config.toml
n_layer = 11
d_model = 384
n_head = 6
n_kv_head = 6
head_dim = 64
d_mlp = 768
vocab_size = 8192
activation = "geglu"
norm = "rmsnorm"
norm_place = "pre"
norm_eps = 1e-06
positions = "rope"
rope_base = 10000.0
rope_fraction = 1.0
qk_norm = false
attn_scale = 0.125
bias = "none"
tie_embeddings = true
parallel_block = false
init = "uniform"
init_std_qkv = 0.0633
init_std_o = 0.0633
init_std_up = 0.0633
init_std_down = 0.0
init_mimetic = 0.7
optimizer = "adamw"
lr = 0.00112
lr_mult_qkv = 0.7
beta1 = 0.9
beta2 = 0.95
lr_head = 0.00901
warmup_steps = 279
schedule = "wsd"
decay_fraction = 1.0
decay_shape = "linear"
final_lr_fraction = 0.0
batch_tokens = 65536
seq_len = 1024
doc_mask = true
train_tokens = 503200000
steps = 7679
dataset = "wikipedia_en"
MLP neurons of a small language model. Each row is named by its layer, matrix (gate and up: input weights; down: output weights) and neuron, and shows model dimensions 192-383. Each number is 128 + 24 x the weight over its row's rms, rounded and kept within 0 to 255. Numbers have three digits each. A neuron's up and down rows have the sign that makes its largest values positive.
After each neuron's rows, "fires on" lists the tokens most often at its 100 highest values on Wikipedia text that the model never trained on. A number after a token or word is its count.

L7.gate621:101138143127143190162139157145128158169123158157162112107092150149156111165098146087106155116193102119109123121139113157093140112132118136112146148129120130085111132124127103072104108081126130082136116143169143143142148130090118156106098122125124129142099113139131137132175128144133141172105125150140098169127135158152144180110143114108154134121126118136149139106126114143125125141141102133146120132101164155160125141165123078093110127101140127148126068128134096113163158108114127119099105149123141148092162126162152150161163132157109101094175107114143095107178136127161124086
L7.up621:092124132104160143129115153130132117142121133126086138129126133117122136132139147167123156142104137132157159120099137080174124115111093098128105081155097153131091105102159116074117139157139090104130126139130138115136141087138109111115146151109131158139097099135166142133162106090130106108150172091149115143106099137124160102129145137103130125102123144093080168088113110128131190124121093107121095123130156141147077149108098158126156100123159107093162106155095166136164085136096116118146096140155133118175130092121132106152169129114175124132150132158111131164134166072122155114
L7.down621:104151159129102103098120135145092111096150132128092139105155134144134124109113140183139099105134175119095117136100142140102117124117131171105152139096132112085152128133089127169122092154136129096098151140162156165140153130121107171138122110154156113098108156106171135168096138131122163094124110172123092142145136115126131111099130131119111161104113161097110122121160112155111149107175132139111136117166157146164073105134136165160124115148132114126136088127114131140095147140071089098127112118173140125086129144131108100196105104115121104165131175142131095115120124139147099110
fires on: "0" 30, "s" 21, "–" 8, "2" 7

L8.gate302:135157137129126137124090113118111139146128153170153108139155127148139165089116105099122113149098143184128108166116153097133156168085145101105095139160079126114153123091109065139120097142074114111134129098153129150144124142090128105136148132175144155143126111131142099120141100158162135086137127117088097136154113091106133137169144174151103127129108093165129150116118132094122158161129141133131115134121122112160145135113118135128107132135155134149096085147126149132127140095120145112114161123083115101092091151103114097132122103172145107094136129167097139128150163106146117130
L8.up302:133134155114132171085085162117145104105126120126167154105118118137127110135091164128117157130110086157096137157102113104119174147152146125168137136131090140106144115086145108139177139135113125158105120109106143141130143125148110112112172168163107161142082090098147103118129162141150072116132129113129119077093134130151091156127099169163159144112119125111124131144115106131127116121089142099153077125158128098143135161157140141134116133097100148073099121111090176114079136136094144166140106124185152098104128129127112099097126155126113097088123107156142105125166127074171109101
L8.down302:126130099149121099128126158146141093062125161137155124120095141083151113109121118102099131112133107144123139134120114126136122126126139150113178081170133097161111165141114109114122133172143104146117162080111148116163107114098136154116113121133122105092165123128160095090131130094145101114126112135134109108112107107101129147138144105109114133133111122131156093106138145138116113136145143163140144092127087104131129118125101130148152150092106138135104128180119124082086114135097151145109153160190140124070142064100132133095119110098122133144159125138163103160128132130151136156
fires on: "in" 27, " out" 12, "es" 9, "il" 4, "s" 4, " at" 4

L8.gate444:145133143131141120095114093100131160098129165113147149142123203096165142149150099137124146149085172130126137151115180094118143122066126120128104106130119114127125119155119113166122109168093094102105107125135143121085076145106140117063141136123186110122173126135154138135099157146106146132115110089166119141156129087080131100141150150136138139134127108128185101165176112099152140135138155176112131096103124126139101113120146148132141132156129121142117108126175165059137128101135134122166123127126104089124060110129107108107142125138161124101130095119148127138124139125141122122
L8.up444:163155164141134094091139158090160144136133157085166165094094127112143099120121131153124172153111141090140124148137124139124073158102107122130149101093122122160112138160136108120112119183102131096126137137133115134112100123118129123154158127156138133069149124175126128139129154095144164154139096094152112163170177108119150122107141150114124134162105113131160084152135099091113147152166114095163125115156094149174109132134120104156140101093168099133088168088154137108134171147110138123128146130141117147161082138115126114129136101120152132129138122060114126134135117112110130088
L8.down444:110144119129132179168079131107111129094119162179142124125136155124197132160145140123143126146117096098128135145134146111178149251167108132147121100121101111122167113089153146158154132129127140149112125136146132106104129141133143117107115115127097095137120128141126072093114092148131152103132137144169121094121153137133134150152110132128143097132124096124111142139110162106132093101107106092109107135125091109161182137150127132101152124116170110094131122100183126152126128096121125122094111124122180122108089064126080106151125095146138157162107136120155124145150113108114133129
fires on: " to" 39, " from" 13, " of" 9, "From" 6, " at" 4

L3.gate104:129139089146158130126124139126133146115107171110087129122069165147143167120169118117134117124108108149153135146089150147145153149106117151132078162116079122122132098162086125129127144150149102120136141117124133133123108187065106108150104121077170101139167133098154134111144153170147111116137165079161111167158098136083122162142173132159108130119116103160132124123133152096094142067148145174163105128122087155129151102124129153178102147134160155131132103118175091124198144082141113139109118116134080129134105100155108117105138137173108114105127123120143109120107110089112134115
L3.up104:128110122131149102169111171148119129091108126138149113167143163170109133133103163098108118181112148142115116106123159110122115135126113157095151146139137083138122125161137083148082089091142147170130102134155158161132157125130112139108105190154080133125167136123171158154177152127151132112121121155165111100118105136125155144113214132132146125099110161098148115100108125128143117134159154112122091147128115132110097122116137169182148044177154126119102130140121132105150114146140130089153128137121176125128121138141096128129131140118139070121126146096135099122152104111151077151
L3.down104:105151130108148112115126156138085138121149133132153139104113113103132135137117112147111105121101121117139132114144155136161110156147127114146150165112126161133136129125118120115108091136140117119117125106098096126099128090133145165144149079082167120151168129114181141116122132167095142128129106152156103092136088145118127147136115134160135156100153132099101139134108153154093121125110153141150125124135095155169121155135132160100123103114111132140117109113151124134128079167077175114119139108135145105074141118124115124135126096099115153102151120093162113142109182094117116146
fires on: " of" 47, " at" 40

L3.gate421:128120125121142123118149122119169084085158071087090133154096145140068146111106133093133120117129153076159108111113168056155139157126113117135082189200103095119129163133126109137143106149153127148110124141123084109124127185164120124128135117085122112142157178112126143127134123158132171117116141150120105111138163124142140130099173169140164147121110123149144150142144144138073124132151121140122106115141125157123127131126124138121153114130163140102154134125156100094152140108084110104112111141128112158159089110125129122098140089098098107092132098091130104129130113129080130131
L3.up421:112114169160127143149125122143103128094119118111132181105126133109126138110123099082163153134150132120162140120129120125128093139134150146101120130123115101151134083190086134117093148111124126120127096109075126116135119107143115123121142163136080140111160143111133131136107154119128154093118148125118140170181101118127162123123155129119108110121149125103101146140126082119141143123172105097117133083119131158136102095120134102149173112177184106109173126118118093107169147113138106144067105133147163139166143136126149145122115097092144095125107139118132158097157125125137152142
L3.down421:131138122120109164120152111134122138120120123177165144136132162104108119155112130136081146135099145123099132145153125117092168222133091134154138166121136108118101109067160113116143084163151139180111066110120140122110160128112154117119104161116160119126094116169153090133133106159107077155142124148101119110159125142154098143089110145171139140143139130142133131187133108139159096142120118179128107171135126125139095134163138158129134106131123096109139150100110130115101130139096113173158097118110146142113144140131167121083132102114114107119109108141101111127103124117160113088
fires on: " of" 65, " at" 20, " in" 6

L7.gate499:138135099104142153145075134148137152173142168127121168132104136147126160175115167137152136125161089106109137108150153134148117119132139120134163135147107131119137104144131093158124145150106075134095143146088112104105144154183104159148122164111152136137122119100090113081115152155171136138100134136135153121157100124107105107160128108106121163156155133185146120160180119091108135137107126124102108109141123108099160101118123152139136154154130153145098133119118178094145156131114100153126119147106149130091147117101143141147085123115106146122157100099137133132131148101137112109
L7.up499:172156134126154127121108126180133139118102121166141113118129140160086180088157101117099163132133125097140144116115139138102128095152125140121099122131139119101130138173109116090122122132127112130140134135149124130159156105092107114086150143091099180132110111131116154140136129148136132121119122151092129101074163111148157160163162133164090135078142128139125112105105130129171148130119131116128116115149105136090090147140114110128128131100137174123150116165100120090129093110073168091162151099161100128148104111135099133112131142127143148099142118182112171154106141113114135139
L7.down499:123137151145111113111111145150089143133152102109147124112150117103107133087117137155140132155114134153161127135108119111160150148084136157126098122147128142106085124114090123132152142127125103111108137094144108137125140152138110102151111142150178133134150109087116150079086130151157137164126152168110085152136154124114119100162146102129125090137139181136104125090092082125129131083123113086101143153098096115103120145118169169084124117189102131110171151092093118113174139131141129157123099112151172147111117111134131182207080117140091129100117161137134116130157151131109095137
fires on: "R" 34, "0" 16, " Ri" 7, "L" 5, "2" 5

L8.gate51:131154118139135166116090095097091143093089153083148116135111132092102144142168150093118123136130135114091119109167146145091134123137128147156149168159169133160132154099146094147129111138109117130125144114137107115085178126135104106132167117143118102144134125118147114106141115141118091132177132132148156164145144123101133158137108139085119097130118128066105115151144129165140132120140143145112117082141102119179095121131113132141115129128126112133135130083121113079120121080081122139124095078134124120097126092146116098123143127127078122122099103108160165112140129163144155088
L8.up51:135144087103146160084125156122166118169096142110109121153108113073113127156133131117111121167128150155116145161142108130185110163115168160132107122139107134124074111123126102104130126153087149119110108164100164122143172137165054131139163112153080097117134108160131154178126141095109127170116161114100127154153175095086119133163115125155156111149119177128145114131129144128108099145135116175139149133129106099156138110127111088150165117084125142143120130143151129106141117152106096124112150082129103081113116109126152148148103104162152131149140106146141088112135121157139102128
L8.down51:116126108099123146132108185164103163127145119152104143105162143108139119141146131115102142120153101127146127144110126128134132114142109111111140135130147115140165110143139119122171104075124123117130137150107156133154123123123161097154112155123110117144105127091054102093177140116151143058132143128092142111142142108173115140132133106160149115145140158103133116106128121121118132153086128092118098126070120173146113151127119117129132140108157126110145182101139101134139131120109106114177115088140097178093123123137125135138147137146114122150113136102171134102137126109153084101
fires on: "," 41, " to" 13, "\"" 9, " in" 8, " of" 4, " on" 4

L3.gate438:085160086095101140119125105130143119134149168165109103112083092134117129162167097095120126157145111118126131124111171134088101129109172134136118186168115115146127109108117069103135158163142094106106153100135120089134133162132081162121134169125138091158145129114135084170151130172093151095127128102125131129148149132108143128117132140113111159112140135096148143136131125120111102102112121151152135119102135141124113155117106124147124098112158123103144123167100132117136155112115145174135134118124111117107163129139121135137130115109095098126099116165126145086139155113134125099
L3.up438:138142094167106096088125135154118147133144133127137131161132155107083133124104155137126094135105126113120103145079131115101116160117149108133140122134080157154107135117106107116091119151102137123086139123138116111089160128108113159154177123135093130136165130126152151095104137145080180169134106143150109151144129134111148079077140137149106133125117143087117124138160120137120155098119101094145086105154116082132163151121098094120101090097094123117121133127123145151103100102079152108131156133139134099132141165106123117155169111157130124104122083067159122164125184124146129129
L3.down438:147128134110126141119159143166071104120112120125175113129125151103088114085081123100148097136089124145097114149108102154168172093105145111119133105124131146153161113102099170160203104106164139152144117181093155150108148079157133109149110114115159152120117174130135111116148132107167116133080095111126145174135133159118096151151121095156135118152152149155110107130081162076126169154131157104095103111110123145091155138121132104121156119105101138147133128117145148125125136144157144166145117128126111116094110153134115142091134187130152108157113132137143080132134110116174107101
fires on: " as" 32, " to" 23, " into" 12, " of" 9, "s" 6, " after" 4

L8.gate435:107150163134143145125131139154123135159155110163147107170118111079158137149126172114135130148106090068126090143101164127125135132148180151146089135128138113118120116103095116158129108129096165137136156124112129151087147137145119106111124119104130151176117109109117132156098165093155142098148115133121160120114157081139123093142160112133127155177142105100098113131148144109119131127141161157114127136109131169167171124140158161114133130114088106072158100089094140148114122126101134114093116139127098104108151105108156120123144128122101154113119143133121118106161162111092123117
L8.up435:155098100128110091132135105135140151174142128159113126131154102131126107176123122162110067157125114109105119192115080166152166123132153146127136116181079167129124092133174116116097137102092127149146142161136129148151140096107153131113135116145149149149118111115158117090075096146130130120165114152156130122113166182094093112129144139099144073098153124126113134070116108128176112120145132101145162146099136132140131091109101151110092147106130139120111113158120111141124143100167136154127129133091104145106117169117082100133153133132127113132154117066119147131120098114096171112
L8.down435:122118154153145152200063145101101167117116129125117104088101145146117118137112106133155087135134140139107153114129117112063150131149118104094199130107134122116148127123107141077109107124136121140157153094089124131104128107143134114103092145119105072119115162114101116127104123120159093110158124118112124116147120120115087114152162135120144107139082131130110107104152096135110158125131115129110140148122135099100131104104170134135133163099150116138113136133151119122115102139154145134107117182154124114113089115113167103111139120124118110140100172076135105083108141144128080165
fires on: "1" 51, "ach" 10, "2" 6, "0" 4, "en" 4, "t" 4

L7.gate612:141137099135119136153106098123153166141106100115167114103081153147135135129135116072155156149130138138110144118135111135132115101114120144105132117153147114118106092127135104088111142146129086115132128137126088110152102098087109143150160144087155119149137100118113144148121097131128156095099142090141150112114119093100140153096165120116152048086159112149134127111161148142082114107118140149105094131116108125159124158115135128147142114103144135122095154175133110097146143113083124156184147151125127140112083121136098094106121105115110126067140122146083073118101137118132150130
L7.up612:116161165113176142133125121132103155103199193140147096119160124083147115101121113211162152111168130119093110110142140087123090091117115144141165128152139075115130110097158145118092091099100121146166113132141091112128157128126123131100127103114157103123124112114176141198110121166163171130120166173124112109146115106099126137135153131091138152096124167139107100104121149087118149115121132122128192119115108143121106113116115149143132099114121108135132145132137125079146127134114129130140107165135111146106159130140132150123119146097128154133156120145131115143111187150126111147
L7.down612:159128126145160103125145122151154118106084164150106098162145152106083138107113112150141135124090129157151122165173131097135113179145109127151135072143129124109112138111117148129137101104122124146170150144089118085111144129129140123146141133111132100131085112122116154118126141117110150122125162141136115115152131164140135123169101144124157105109122147138091122107078158147104089101068103148114120136086103121134120105144122111175094135125154124107159125118120129141122085100086118165097144114110157112087146112130112120077101110104148087146125124101080127121149098096141116154
fires on: " at" 58, " At" 16, " on" 10, "At" 6, " from" 6